config.toml
num_hidden_layers = 10
hidden_act = "tanh_gelu"
norm = "layernorm"
init_std_up = 0.0275
init_std_down = 0.00615
beta1 = 0.9
MLP neurons of a small language model. Each row is named by its layer, matrix (up: input weights; down: output weights) and neuron, and shows model dimensions 416-607. Each number is 128 + 24 x the weight over its row's rms, rounded and kept within 0 to 255. Numbers have three digits each.
Before each neuron's rows, "fires on" lists the tokens most often at its 100 highest values on Wikipedia text that the model never trained on.

fires on: "=", " of", " William"
L6.up1767:188102130113164156149082119130163114119133137145152147152132089118173113100109120146119185130112087129134096126139108153130111136153131158131134103114113121172143108101102128151141098142107064114127129115123128116145112128146130134137145154107100119112133097108128113111165133146134152129133101107108132166167091120161162116129116167123119152158101100108132178087117114119134146124088132121100143124155141160163127125102151125072125163151096145093186127143135142101154105140121127144144116123132127134085128153117162100101137184150164172148083156157098106130146151121106157066
L6.down1767:145141107151133155131145135131126112147120131139127113142136161104161165120158133126152126121173108102112146127132090111163085091119151136088146085164107084112112084179159103115138157161044147141112130122128154158098129138117115181138158130141124142139083147167092104123132114159142159127116120155111105162082151158118124113145113122137112121153130154133132084147139112138145167083157119170159146087105097140092093115148117129129137119139145108114133111059084118113096123138184125133111119105115130127125132163146052114179124133128133100156145132136119109112140173093166137089

fires on: " of", "s", "-", " its", " local", "As"
L6.up2474:153101136111143156098150137111145109097107111106135142155130105157113167159152129070140147090160120099152136133138092133131154164126147135139124142132160126099108116137096146115136153167152138123137116110080140089117127157141142138127103149147114112113131138139135088138114128124132164121159152146144161121065104141106143178105128174174161114081103107128155125126122112127073126123140159108149105134115143157132138107098121131105142177115122116122140118094109152113184131129138122138125128139169114123125132120140131162119092113192137140085107164143112122142111111134114137113
L6.down2474:130097125135113133122102143136109127086140119166128136126153106152141117136128104099114138112141105108156165125161073108114160104110161117153131171121129139125114122130141148108130147112149074154111126145112130173156081096092151133096092130170141146103117139137123126119163134103148137126151136122137142107088108117114127133093113120092117118169111148114160096120170114147112153154117122110146080136142165093179146143107084121127137145128188139112141131123114143096166167133151144108103140117151123135127123100164133149187163128106149098104136154121096163100121146172156115087

fires on: " to", " on", " of", " de"
L6.up1950:143127163105110101121129095143149127102126141117109122149073116098106146122142172143133151147115142089113129116132128095141155146145182111132150102140174123142157139171118151110142140147109159071126105159102132113155129162146143130142127150085103132150147133123143112136107167127133158103123102127147120142132147154121170135122101110166135160155138128077153101115099163129143128100163169107128103117159155137132171137127148140129139112120166101109184138081147108115121125094146138083113122183158070116152095157161130116151127190130100110102134157123108121135113103149099170117
L6.down1950:107146101143145159105112128114141121157148122116134078092096129115143156109129161120157167202122145137112161118112144116149145133161108147161138103186135113119166096163110075132073108142149138096114100127135117160124148092116163147120155159135099114127120106151126178138117128160117143077111118123152053141123120151100147140136121122102103125135097110127117128100107135122143122166145132152146095169061065120130101095126097115128117125140138148106144111129116130072121107137124153089116117109132111175162087138123129106126108117118143174154112142152128117095093162139106110119

fires on: ",", " –"
L6.up722:149157120115151103094131139120163130153101131144139171124146094148163073109086179126144140151114112143155110123128127142132148098125099103126120094126146115164142118151092125138093109147121114103105114139167102115164121075149122138101166129128158118099114148093149146138100159130147153139141164170103099115090112153115096073128155170101128129103159168113072146086130166109073150197127108108144108097099126157152120175162090173176090089127103125174125162137121125093124137133107135140170112120144101102097077077119138159104132138113173143157113097128115131149142152130121114081
L6.down722:158150112082172107139145154145180163135166151146119139142170114121110154141127086178121147220124144143122113158132134138114061110106171135115114138120136147125124125121142048135142103112166111130128114153137113125128122085145160150099124135144174123121154150152119169145122100140167122112159117105103099128092177164180126110121128145146146130093131142143163111113154118092159135133134142099129077164161179102088148118136107110156135149090170165124131161140114096114137155138121110095130101130109128151133127095126154158093121100157110135126131100139110131165130146152144153105

fires on: ",", ".", " the", " 185", "30"
L6.up2630:115135169107133193128118157062091096182133128149139130171140099099107087155101111154140162145104111103127158170145142105099097198126155099148102114174128106121136151102119139120151117113101092161155152156112122098108145133107151082130127079134140131122153132111151161140103154132103122179151102126163103100132099135150123131127137115131108088155144077156125105120146083143087136115139131080123146132099111136120210159133110113105088109158112084172136136140182122148180127116090134127114150115108152114107132138125106083116132137097139113111090121114138142175115164114123152117
L6.down2630:110094124072107151149109144117125155164132081147141144114074099124073146121150130095141159125104123137159131112137109167166107192088137136096150095074095140162156126126147144118129090097122106073140135136102110164132090165156115121136084141151131133135103177128155133147154128173148102117157163132121164112119101114119180142140128100138117120132133130126146084172137116163152118137100128107087136119110146114144109106103125111149101153150104153102119135139186185106122176173132118079123135124126113202146156158137137137130159126113143154128143148126133104113118143108133149098

fires on: "-", "'", " of", " have", " a"
L6.up344:076119172174151160139136102121129125113143104125141175162136185131127103130161102153114129100114137122166153094133119110090180127079121109151122106127119111141108097135100147151149129106131097139082162141116123085141146144147098172127142135101138161121164124181144126124103148107153131100130114087098168100095086118164135085112100199145137102153115120126112104131133118136145146098120161146111154144134147136168118115144118125112112154127158141134103114162123126141168129110134141148155153126131131133131127188110120071160118122107085126090115148160107124147090116149097144119
L6.down344:084172134086106140148107144092102076113138130136116136126131130107114123122102106118128084096119120140106121141132128162120129157117163069113159112123081154084122144100144102081124138117161125169115163095194119141122098125131145149093192117116132089115117117149149164151148158151145126131141082141122136119138126076128122152154105169162119140154143160127149136101156149108131134127134139109131105121139110105116103133156162112169105108103155124103103076178125117117108120122178142095071096141130159138142141103159150128118135091110133149130161093147122137125096083137131121110

fires on: " of", " the", " de"
L6.up278:220100140104161144164120157129113112107117135133098133138105118166188134146138096128130158130074068145141130121115111134138108122131144132141144104114125129153144152148102141136118155134114127146135089129133179140091149171094134129144122117185091109139085147094118099133095122125151162105146140124098098132133115096148132134125180181112136174104127119127119104104116138102122060121115119103120123119122166090092125161117127130133163136143060133146127127110125108125114168120145096111141122151184119127180106191114128111106145142091123151121104132113172099168134157121166140116
L6.down278:138088146137090125161161141173129120155124109146103118167145129163137114132109124125106160120174176097138133128148109092126146127130157120149122113098115150060105079110148170131140118126143127133126156124160154139126125147154107145138179105184180127156131133149113133138121133107110100103119088120076095115128127159134116158136138152119111144115116156126114120134145107136092106114153126122113147125078126161091118106149083095143099110126105160086152099136135108113113144090117129138126092077119111144119146165146084101141138190118152172152157145145143103112174128187183172092

fires on: " of", " |", " his", " its", ":", "d"
L6.up293:140097146106116148188103123095141116118136125101141126115120098160100126156126148113147138119178168139111139130112074131099085114151141126145188099108117141079110153117137150125136103078118108105108125153117121110137160149137127131145147154160086142129104136146183124081116138137137123139103173138151157090153102118124144126151131106137093119146106124136140128158125150128086125131107103113080117130117145149129093163146148091104104160167139135094106124072100114103132142154173122115095168130109140098133125132108131132122146110124147123142151122154142107150054091176147157117
L6.down293:117162167114137156159123116162162110129158161157115105112140153106120148115107154163167137174126103118129126162119145155084110128089131135130138156130157165110172127097179133174095124167157170075158133146126143157099145138154131148131180118137065122107130138120140099090167114125108086155126105105103106115090145096121117145132129136131123133124142126144107138115125141182125138106120138164136075107124126150084081128115109095090152146146164147111103137067117121093086129151140148141093114125127131144131132122133127150102146162135146129123173113112126155145146161133151085094

fires on: ",", " and", " \""
L6.up2545:083155137141105126119124131144094116120143099065163163156092168118149131127079127118127131138117105144161126122127120117123158181153098099178129133139181145152129134102103128111140110133111136140108149102097091139100113162099151144124124134150160146171155148126110102133115141113152130135102158146146129135156115142099163135146133095082147119120165132167151160108153155132120104106109163127100074094127101211140142103159096128094116128135133127137133100164151131084143105156107112133131152108074136109130119120097149152140108140146143099129148127105141156169102188115149141124
L6.down2545:135138127092128169121118143093164138119143100088131152113124158143154148120169106120109141177177108134126099135157122141094105132115114160137111145111078094140107107131166094145146080136139146107142125114133146122106138115123109145109116141126110089082143108127161130112086121124151104151168110137094125110105171139107126130134147096113166121142120130132106167149138078153151139149102130089089132147156112083165141106123158083129093178147115129128086148093125131113131168133112130103126145151165101123137096117112113155096151116166142125127143182125148166080121095123154173116

fires on: " the", "-", "|"
L6.up1544:156140125112133174117121143094144139136150135131115122157120090150103106152144114131170114129148130127119089141107084129125136138122139139156140122132097169124154148130076108110170085155128131103131120109100146084134163106179133137169095112153141094101137118113123122107145115108153114159130140107128155139091128094126151115129144115150200113106162110135171088110091120131141118118150119116079120090145145109146149129089139125141123140136113110135151158104101133140139132162097118135178161133112125107084129122085146101113159097092148103118158082129180100172134139149138103117
L6.down1544:097128121144072150126135127138114153143083122162117121117121152144124111108138159148097139188155161128151177107105102163142125147103119098114129147148112134140120119154136016126092144171144112118119104121096113184106135131136118122143130122113141137128118108146161086141076179144147116142130123125108131110141141094110120148117158148173156093130128138128181166127172062109163117109166164160095125140131146095119139126110155128081096137138128164141145127127152163119096142133087123109111170147135148170147125141095155141124169133094121138153139092128135142132153134106116123173

fires on: ":", " S", " M", "So", " To", " of"
L6.up100:139111136163154185139095087124121114124158112148142140139127098140088133118135124148146131133151165151176168115117143065121110093170133146132147103151099114087147137136121147141117115098107108088125125123106125139150127112147136103119142138104114124119084115106135123111103103139114141137115139126117114155155106098155145113103115130128112118124150172156126167147145154122063121118128137108082101104116120110148120096155127130171105111117153138091128155118115178085145092134154086095146133150116126131121123117124142107118081151139145124107132161148155109130098100134092113077
L6.down100:105126110111134086155096136129114116143140127122144121083120158118173141122107122142158128150157113134094125097105156158126128146167099149147121128155169115120156130102174130140129114188141146161106134121135122114125149127115103151143131159146144137153111128148128158131121110165104120168133110127166157148131110090128111080111130126112158153125073149129161128166126113134130108115114076150157125115117167112101093144163106146098104148140159140149131166103135103121165154112149131107106096131125138120133157123094095069139126102163084115142151105105130148132109145132139143142

fires on: ",", "″"
L6.up1195:136145097132152080106146128110108132091119159091136111153142086148143143127111148128112116137125144137133112152139113124159118110175099142179114104108142162107133152120094151122066074125127142090141142124160162157157109119112092088142109138125112131095133143094155152149139171172108176117098167148127107136108096070148115106134115079131076111137115157089137116093116129147157156119113147121103149105113131153078124116120107108121119087190172100128123120160169155142135165098110131132127130120119076072108125118135151118137115158128132130103105127151155146152147140110120131114
L6.down1195:131139076075133093164162143129165142132138138132103180166115142143125112125103091117107118213108128157134151126120175112101087151119152128097146128116155122124092160126154115127122177116138151192120158147137104158134124088142154136101157165156162118132142152165143151106123102126175125085157120106068117152124133162141123087129110158097177155156110129155108132080112110135117136133173137114090137117130129136139196128116141112107125163084146197121122104151117122127120097140135114177168110146134124111168094133101161150127126076118143157139119125139114095121112169139127151137

fires on: "-", " a", " co", " and"
L6.up2507:103098130109159100100117121142135103118124140114166157166130173141132131125117130105116126126109122134144129159171161072144146130119121111171159181111103105168112149101128116107131112119141118152129151113103158134114151110120134164159093141100091132091127147143137099116117162144106102095140118176122106128091121168148129142095123119116171108070156144094135144153190122183101116128175142128110136145167136144142134132120145163143149121114132145175122120143130126133106087141112103107157148107140104031080131165096167111109127098170088116140109153124140149140120107145107128111
L6.down2507:098098121104146122131095150129119116133115150138101153106184164113098148142107134163127167059124138131140092126169148088117142149127152131154147114111148072159117138141147172137137159117121068109122108108122171132094113164155131149157112071107113152132117135152116104081075151115133115126115126145141166083134134135085126134150106138150090141116092188131117144121110126137102145115118136120110111109114123115136093118180088131122138117108086085094145144126142118091100095098152168119163159097097138122098130112094122125129129083145107151101117145167094130169130160118122134179

fires on: "'", "s", " has", " its", " had", "’"
L6.up2302:126109169125090118108100160108143149120115137105149117097147142124105151126165127121093116137167165150121104107186113122128173163110138123148160109123129129125111141155098122139096140107106069136117101155109151132122213127086083118182117106147127102113133159152083104131151109102160112147137090118121119124150118143090103152140142098151137122079095130138161132102122097083084131108167132135109115161156083128097105102127120131136151143106123133079116087141162150123102159116175100122139132136113145094169158125092117142098154143153144065095107125106117156111108129122125145108
L6.down2302:158141159125132114132136095143087141192170105080091120097158137133113122146147102114067132091140155125134114119133111127123118118134151154129066117109114125128147150137129105138136133091117094128180095105120128153159137111101123110133129149118119145096128119111129095126143146123124085115112162150108153117128112147108122135120128161130124150154130126106145086154118157078147138113103135136116113165110114116140150148143144082133132110119162095098146103161140115130168164132122191118131122089129174124101149128078080096120092097079108120137103096105099140124090139148138136111

fires on: ",", " number", ".", " part"
L6.up1880:156160105165130130150156116138141102126185168112165122128114141143126106148117176139129140115125116101119133162115142152082150143134112086141115071142146138124139138127142130104151107134142069103137129144106142155154113150103153127166115124155108165122109123124190125088125165145123151143148101112112135132132102123095137104121143152114093103175092110149126139132117113124101086164150119104135115142101113139126127126119131126130130135113109100146103157132125165104130159141120119110159085144145156115126145094138100153131155131106115135142087128193177135140035131110153130118
L6.down1880:092125146131082145088149125153146174133111109151135164125070125157134106104144106148165096138136141105124138135132150116136106160107121127167139143135149132118093075104142202163153129190145111122109128105139153088164117119147118113078138130103154174134168160119094183171138130159150108150146119116126113159147058111187086127154119104158132076109122165144099167128158142151126126102083056176134168102130137142155089157107132134134166075107110126126119130112128136146135112121133158121139169128121111165124151104131120127138115117131127128142085124117128117112125111084130096088

fires on: " |", " (", " his", " its", "′"
L6.up577:141124155139110120124124087127134152111106134078146165121128126150135123170128131102144102134082108123138115148168087129118130157084131160161163139109132142171128113161130139142137139118135115142137127139132127098197148132194101109123119112160114132152095118093168137116121158171099116109149131099132102135114141104097159117121101128169062145123154134149134115145124100182113088111097120098080088136141172127149121156123120131110142136130098118105095123144086164142109181119146121107150122112133141126151138104154099147118132108163186121103111161112131107136114093119084163124
L6.down577:114105116087120136150161141106123156153163123133135143087166138159122070160143123123149156153134156142118157092161141122106108140110129172147150099117169107095097121138143144090112123133119127050126099162123103123112128143156142129108149137145138098131113102144153164107107127109117085099122155176147106101146126100118147114123124112156110166119122140150141121120117163122091114121121072140132169137074086142150100130125110084062097144081114130099124110133152122124116114108137133118124114101122158107138182153089109156132130139126089149091134126112150138151156116142093132132

fires on: " for", " l", " of", " Dr"
L6.up521:094160127145070123119147093121141136126154121096116157126081125138123145151120116136153142128117148070148110114134121137188119158153099128112145089128141115153116124146117126143125129133149127130130124129093151082097137122104074109128133149107111175136125112094119103068131118145095142099117109180101160147148077124138083123120078165106140099114139110123121107151092133153138086115087119156125105138167118170165084150100153084135141148080130176136094125088135163106136116155126110139136131082144125129145099134101110128118151155147173144155108194139125125123141081104146152073
L6.down521:196140145130125139054101101142123089105144104142179127154093105133135139115120129109111106112112067141104187107104116124137088101149137103125086147105150127103105147107112075164120123148145119136143096140150135166136088154133118114128107131150152170101130119104142099128174119144111137107160106118180102133157106103118147107113108097122137150181099079121136136125158125129151128101121171163108126122139140142111147145152153138137116114109115141146106149161131147131115138105149127158099129105123127174121143120107132103111124095142104139137138096107130121124110154109114110161

fires on: " \"", " '"
L6.up556:112104148134097183108118106133159143122168159099185160122170122118114127141100134101128104162150109092133120126144100154123152178171124157121129102161102106138140139097121134145101107121125128106078144083086127111134107146150121123160109164098111130121089158129112129162154146087126103123110067120141113145161097106147158129138132139147122162138142104121129145107135143097135098109151095084177143122130136136131144163142197139065132116141064098136132127103133141117153097144148149168140086145154115114100148127112154107149139138126147168105123125144108166130141126153112119109
L6.down556:145100164122207153131127149140161128137115154117154120138148176145144177112087133090092107119127149118141099136116140174138131124148086141128146199116125155115107161173088101092108103113108133143095143128089149173144135121085144102144111164140137114123138117134140136157121136161117148110141121120160093136123163100136099118120155108183090134124125131129130140118114162082161169121123096159120109107079155126101159107100168091126140109160137096111128166083141142128135123140112136136122164191103112105149144072123106153123120123116111145088103087137148144146154122107062113141

fires on: ",", "."
L6.up2594:140150117152130152133123109140134099145140100153131126137153141110097131141109140132132111164082115063107132177164148135115138123168124122108145128138122126103133111144137143141090092109074154147146102148073121150143096156141069125134128153084144125112134131100090114140132094088093133155115112173115114135096096158147138148124139100131166083127087160159136166086136139081098103123118135110145132175100112116144131108111128155112141158169161137178099156094160088133133120150126079128151122130088128106130119131136129161092119150126106122092101171150153194163100147116105119120
L6.down2594:071105124150175152145126146100128109109141083121179138110116105126102097192093156140137098130136136103146146117153116129118153112133181126123117182111064139106188133148136155090165114160125140126135186130108144077147156122126118093138145097144177177132155168120079112126090151148162115170182120140135127129142100140128131139148165142091125139142099158110099158136142153121099096123107134100169146127126097166112100105122111146125111110135172105119150122115127126164168083173158141117144159117150117133115120133181126134168156124114094124118129070079152150132150148141089109116

fires on: ","
L6.up1922:095162115104152103139165151149139129166128168116114141142111096149146125170112082110164133113104127080159117136180111118125129156131071123132143131114157111130103153146103143115109113140091102132125131166139158129151147114116123144118147084114137148124125150147115177124145131123123147100156126112103107163111101145142119096134126122138111135104103083147129092095165080139124116120139160144151098158113139138101127129132098110123134124126144086140120081134122160081158142146092141128114111146106150123157176103156156160146104133133111164126148118122115150148153120175125176130
L6.down1922:122126139121142101104108100138174120146111131134129139111152134118137165147085096101128137086107137076151084088108139118108133159098103150123132099144185126163136141132128150096142181108149113130109128095122123129117131110124124121127119157122118122149127180170117123137179154139147157105156094111125111129120106165143102157138114137140089133146134123111140142133122074183181064160108147129157119108119128134175124151146168100115126138105114167127142149157125126176138119123112127149106144174104162159077113177134138158116120114177086126128122136145114123101150141095134147111

fires on: " at", " (", " At"
L6.up9:153132128115139109102128118124118090118109186113154143145108098168150094145115142109131162156115083120126128088148154160132106115178127111128121135136110155172154115146141144143172149129112129124159167076149132092172097185119162142110123107154099108124180134168117119126156158117167113140107164117126107154167168091127103112097136156130143149121147120084127131171125109139141126140134117128123117146146116090156125159095093089139109147086132184143177073102145157104105149109121121116098105135137113138068132159132160098159118122162146107121164067127111145138073182131142115157
L6.down9:142111136072149095134121148160105141122110159133110150148089101130101129112157112118139098139100126117143113114123108110113106088104142152125105173125095142132116128104117100108107139159113120099112106103117131155126140126105143125096120138131137102120135163133167144129134134142127141110118117145148095131152134131163109167123144139144157139106136162190164125102160143116132136119118153136087132122127142099075066124185143117144149109120094177145128100149129118129098116117171160127069126147116147140108119152137146099166096129151138130084116108142149131134148136154095108186

fires on: ",", "\n", " and"
L6.up2380:140137159119116153101138119110125137110123106157140132148119115124100144157108121146132097161126107160133103168104164132124109149081106103141160145112112166111128152128074120118150133165117118146174180100115150132092118094157117066118090129135127129125120130101161108089144079138114171134105118165121106139125122117117117125084139128116121136172177119115145153122129118083129140102120113140096087105122152132159084135137122132130102160117163168137075121083158167139150162144133095175174097121129116155181171089114149159161166134134098116081110151085145117157117148125155104127
L6.down2380:137075092134175130133123146113082146145103164093126114130149126157171148135133139109151141138121118071143140157128132131146098097115105128115133112128137107140118107121123090190101141113129166114139122164156131107167178118151141175122148153143138126144092159106101092148112147120157089110103134127145101091112147155108141149131130107154156106129143088106149120164126110148140171154142189151128154130112152102129156088124152116099120130137144117130156112140123126144122139147086116094114147087109125109138168064096138113097130176139156104113103143121155118160169093090125122158

fires on: " the", " of", " for", " from"
L6.up1979:171149166102081122052120133094145114108118171093121120158122138093103164174139103135098121148156105130159068123097117165110135177150144105117118125151096132216115117136154133118176137117140116143119154129127112067119154108116095094092103099097119079119115134105161140120125144111134133138075111139144086143138095129126125111114161107154149125116111103153141111124137079130114131077123131121113111128143130117119103146110093105161181144111154141148119162158111137109156098151132134108115106143101112106181124114111132114125147123179150113135094136147136069138096097131089135146
L6.down1979:133158134149116074097151122094109115173125148118155143091092126146104128129160111116137108193101142137113127153129100127133157124116152144138114121173092130142137114125140066154109122114188110096135103122135114152155125098143095155131123160109141143129110136154160123139107172106117115145196126109146153119107149126132148111126138149127127140156150113117157158118099104103110107111105135121166123155144122122127128116154153120138117103121171159123151153131099131154115109077143128101089151115120164116076149143115100122091142145125121181123110112124140132102175142139097131121

fires on: " |", " of", ",", " to", " The", "."
L6.up1118:173135122121152102114142128125109138148112159138098116133115124135157135100119147142175143135127144123138130133127131116128142173183125134162140156102104110171120128148095143144106117105129096113118121117096108155084103152135124152143159088085187171141145117139120142118096142116145076107115113154093110118179099145150132149122167152070135096104105120165114145098143125089120126119166109107128100125144103151122088094112098155121118094095131170103140173131161133097130120148108122125150143169150117125156111138122107113095142133144114140104107063146095098193155170117145142141
L6.down1118:133132110106148113111131140133133115155123133139120138140155114168124108092151119144141105156136129076151109166136145143107122126108143153109132098174118179114126104130152159126130140110160136122088155150107123086103134130160086140139132095156151126156097079149107083127138126108101159191106099148133161123103117113090123134117123121127150120159118112176117143107085154135159181087133133111125119156116114122143141130172099138158155146125122124113118092099117161104133144130092128120140089170097122118170092136142115138131088157116159112109131139108110113129148091141154160176

fires on: " a", "A", " A"
L6.up2640:085118131157125119108136174114113139129101112110119122119131113138133083111102146145141149103088128101132134156158118093106141094092150146111103132161187090152087149188134133116139136173144126120154133137148123148141139140121104162105125101117119110157107105161138103140146126127143096104103086158078119130116112116146143104076142152115130074138107096139102123105150138132093157142143173081122122070120175124121119125144148111141174130160163135108155112091128145134139135114144122141130120099114168127164127105083173128115180124107130156141137163071177140132112116121135144113
L6.down2640:138138103147124128112099139114141126121130124127125125121112138126151136130126139181102115160125136149108098104163147090128134158106133086099099134107137089159134131134106088123125119110108154102137155161156127153148172138145156143085160139119130157139120111123125150098121171148111171121119123076156139124076140134149096157107148098165128157120155133076120130115107116120151082111138132165098191095130125120089178141128130124148152106144150148151102124109123088123175144113125110149108120130160122122116155157108160147067134134071145130157104133118115169093101127129123093156

fires on: "-", " |", " the", "s"
L6.up828:115162128123131122119141151126092140109146126123131125195129086120125139181154125122137139117158080108129118144132146147111165159117140154147180119114112171129106144177157137102141137147102145119172142133137153130120147125153141116140148117153115141137111139138152077113125122098125120143102134129103142082104142149147156128123128118173151118151145146146095077114137138125140141153088062136090091140190137119100098121080098166169113103133106134124122119100135106108159169140117118132109126146068102075110121079138111137147104134126133112137088113144154133128126129143094178128
L6.down828:155074160115114144108119147105095127118169177156148108130113166121155129156156141176129132122114093116104105151121113117134119120088127170111119131088135141161143134114128163154117137160113119154125119077113124151126132102128084129158100096105185146118086120136115167099117108140108142134142104102167084110138115152145102129127135093145152138109145122158146125114140104117119098146115165156069126125126131141115111128141132104107115129067125078160121161114140153132139137115181182160124139139155113107136098124143144164069139158163099116123141111112136169092141125120084097186

fires on: " and", ",", " or", "R", "/", " Ra"
L6.up1864:157154127102135135123123156133107094139134146148131141099129151115118120129160144107113051163120178140117147131110141113149134159110141162162140106172114154102100131142105149096103110113114121127125108137148102109120104175140128086111098168128174100149072127127170115099161141098088102097121145145101100118136112126113144091125120110111098094108129123124150132137146143101164111117133093096147133108120118149109131125170087100140160125144120103146144146143167098140164122146128114124184163103177148057162121148113150157123119104102154135131140132096158103166096136180182136080
L6.down1864:133094127126107118101101166089145099111154164152079127107128114168127140120122159125133136145113116125149121137122146109156125123144166139102102140168112176111134100169139162134175115168114123130150146146137146150135102146129104119130129116127150107129121142098161162138138126115144166136141119136125137106144090156123119120168128110129115142109116116184129136124117113125120140109142087110128095149097146176117144097145092100115105106144112110119113126109163097113131109135122157127144148153119109096176128141164060101152169148095120170082157124143160138102150154131134141118

fires on: " of", ":", " $", " from", " −", " the"
L6.up377:125103174128143164119110123153163140106137123126129137170129151123146157132160145093138162108144123116158125112127117154118149096096101151130150128110132147123065163134152130145114133144117175119116123133137124129123179140115071100099118137118130112097125113118094118123158160157149123104150160149112103155152120125121131144113131142118141139156135106124117078131145130101123105100120140143120116089119159097110096108153154136147094126088108145125149181100146107099128149157134115130184109137138130140122121110106143162137144128159154157153071133129131111136126117114129111128
L6.down377:139096149151139151163168102169076116094136069146098139145079115149151127165114116139188135168109114093147122134127129127129122136083161119135129136117133125125109129135121100120143137161060125133167149115129121105105146104123093138112104191132151143139139123136079101115124112127173105103139118139135093104127133146108144141124157126137101168131092141158138116122120154132156145152133101125097146085142147141159126130092121157171134135120123129152094126106135113123097123142144100157143139120156145170089108090097134068085127168125141162146124075105148114093118124115156180104

fires on: " no", " Dr", " No", " Gen", " al", " Fr"
L6.up1736:118152123103162142160135105150113093144127125133101095144096093100110122163138094146133146146141091141150102152167138101161143130136145142140098144120113132113128159097139126103147108138159120128106117130115122170150127128143160099121109142088141135130141144115085080093137119135145145087172142098107107136085144095151099128137196132146112166083143128170150173144134124100130092126121147086139136135153149116181138161126117113099109111168149124146134139129131111124079120127183118062146159142141091116123134141131167132151184132119152125138138124123132111119121093155165115068
L6.down1736:124159149099132142087101144151149128161134165121094106147121150162125093113176142127137114061103133160110137115161147154136146159080136121116150161105158136137113128126120137118110184136132159156084120160135130143115106112157113089136168108116098090120158127135164126109154153123113112133151131145111112087140143099127032163134128190135126125094119110149117131142134128103135156097132135146144102156119091140130107132114120099119096127122127129111121150103100084074082171124118143098101143084120120137140140138157119129092121137099149120141128124138147141116114139142124159152

fires on: " \"", " (", " |"
L6.up2804:150105125126159158116164100133108173127138151116124147139118164116146119160127134057144111122176154146103063103127114129153166105119077155142165110122122156141161138112117131135111094114126126102101089157099131112131146127104135113087071113123118156120170158151129106149122158100153128086147144140137095122163144077134154065123160148113151140117142088123121131115142171124116188129136110053085104129142193112119112140094107119121136134149113132124108094098114095095135140114142129120140160160084137142112136161067164120149148188157120152117138110156170122139120182101099139122
L6.down2804:137125111144135158115145147137072115095153136098151086161120109126140140128120142139104166135148149129109114152139111142130156130166108106109118154130097125121123133141106108137149160132132143142115139115087180147127138132126147087118103115140117091110088097131140149172147155097148148140109089085169130160127137128167108156138152100164133164152150159124088149144150106161141173110116161156175170139104181107120085119131121110117128085161150113145114146181134102119145122129145129156125148144128148148080127064133096107111123181148140190143144140135091177129146161140124149142

fires on: " of", " New", ",", "/"
L6.up946:144093136132150143145114120085146095120145116122134153073107132101136130148123093108149151108147137135130135115137111091160131147118128137143150137147127127136145122125122138094093091087094058171072113130146156091109093143106095129121084120129121143115139154129143137100126105105123155147192149101075122090145151102136084099134154153163134122097110091173141094089115128115112149116124126103103104135145098103145127142131125129170152145113141121148108087155148132123154122125095142133131151161141091119135144102115130120105179093108181084141133083137126101140111131100146179151
L6.down946:108126120086141088153120110117162132141133123141128147149152113159165092108129126159083081146124119171141148158122108168166158125148166117165117146131122130160123109099130162139153132106131101071136159127105121141129100108132141160131135155150125095145139144149185072148125129131119162120183086181109109155110147142122126175113145128071167119123111143119140140105098141129106121085118166151129129141150134137141113125171086158129131075107115129163118124087098153128108095076119133132109180131120091150150145103123140092100115135151172123132105123132140114161153091137097134130

fires on: " (", "N", " as", "\n", " t"
L6.up711:126107131164165174159118136134115128114079089096148191156115133143141133112155152082172147129106122163115125147140137141083186120103124139151118103083150121139136097190126143098156127164125180126117126133125159112167106115127138114106140139133116125113089127193073086123131122149118095132158137120150107106144121104110107098133113099103116147179124135114134099161130117124149133127134087085097106079164147142136091191108133157122129113114061120123132145153106142088102098119183137059157131124151090127104124124125114128142083132166145099143156128121142125128127136117134142088
L6.down711:141119120135104124097111136113144137155128150145138136122119173136116147142143101126131131140067158116094122152101102112085151104107141170140193155115119106112142159108101113138135129102119101142134119107080095115103118089132134139139162093106165151160102134110152176117100147127164165129109147120139120101160069141128116136099163141135160139140099146125143091122175137144116126100175107125157158188129130114152112114158134111086106138100089151131113109170133130136147136108149108123132112142148128063134103099115150119158093149141129111135083106108126138151124087139101104160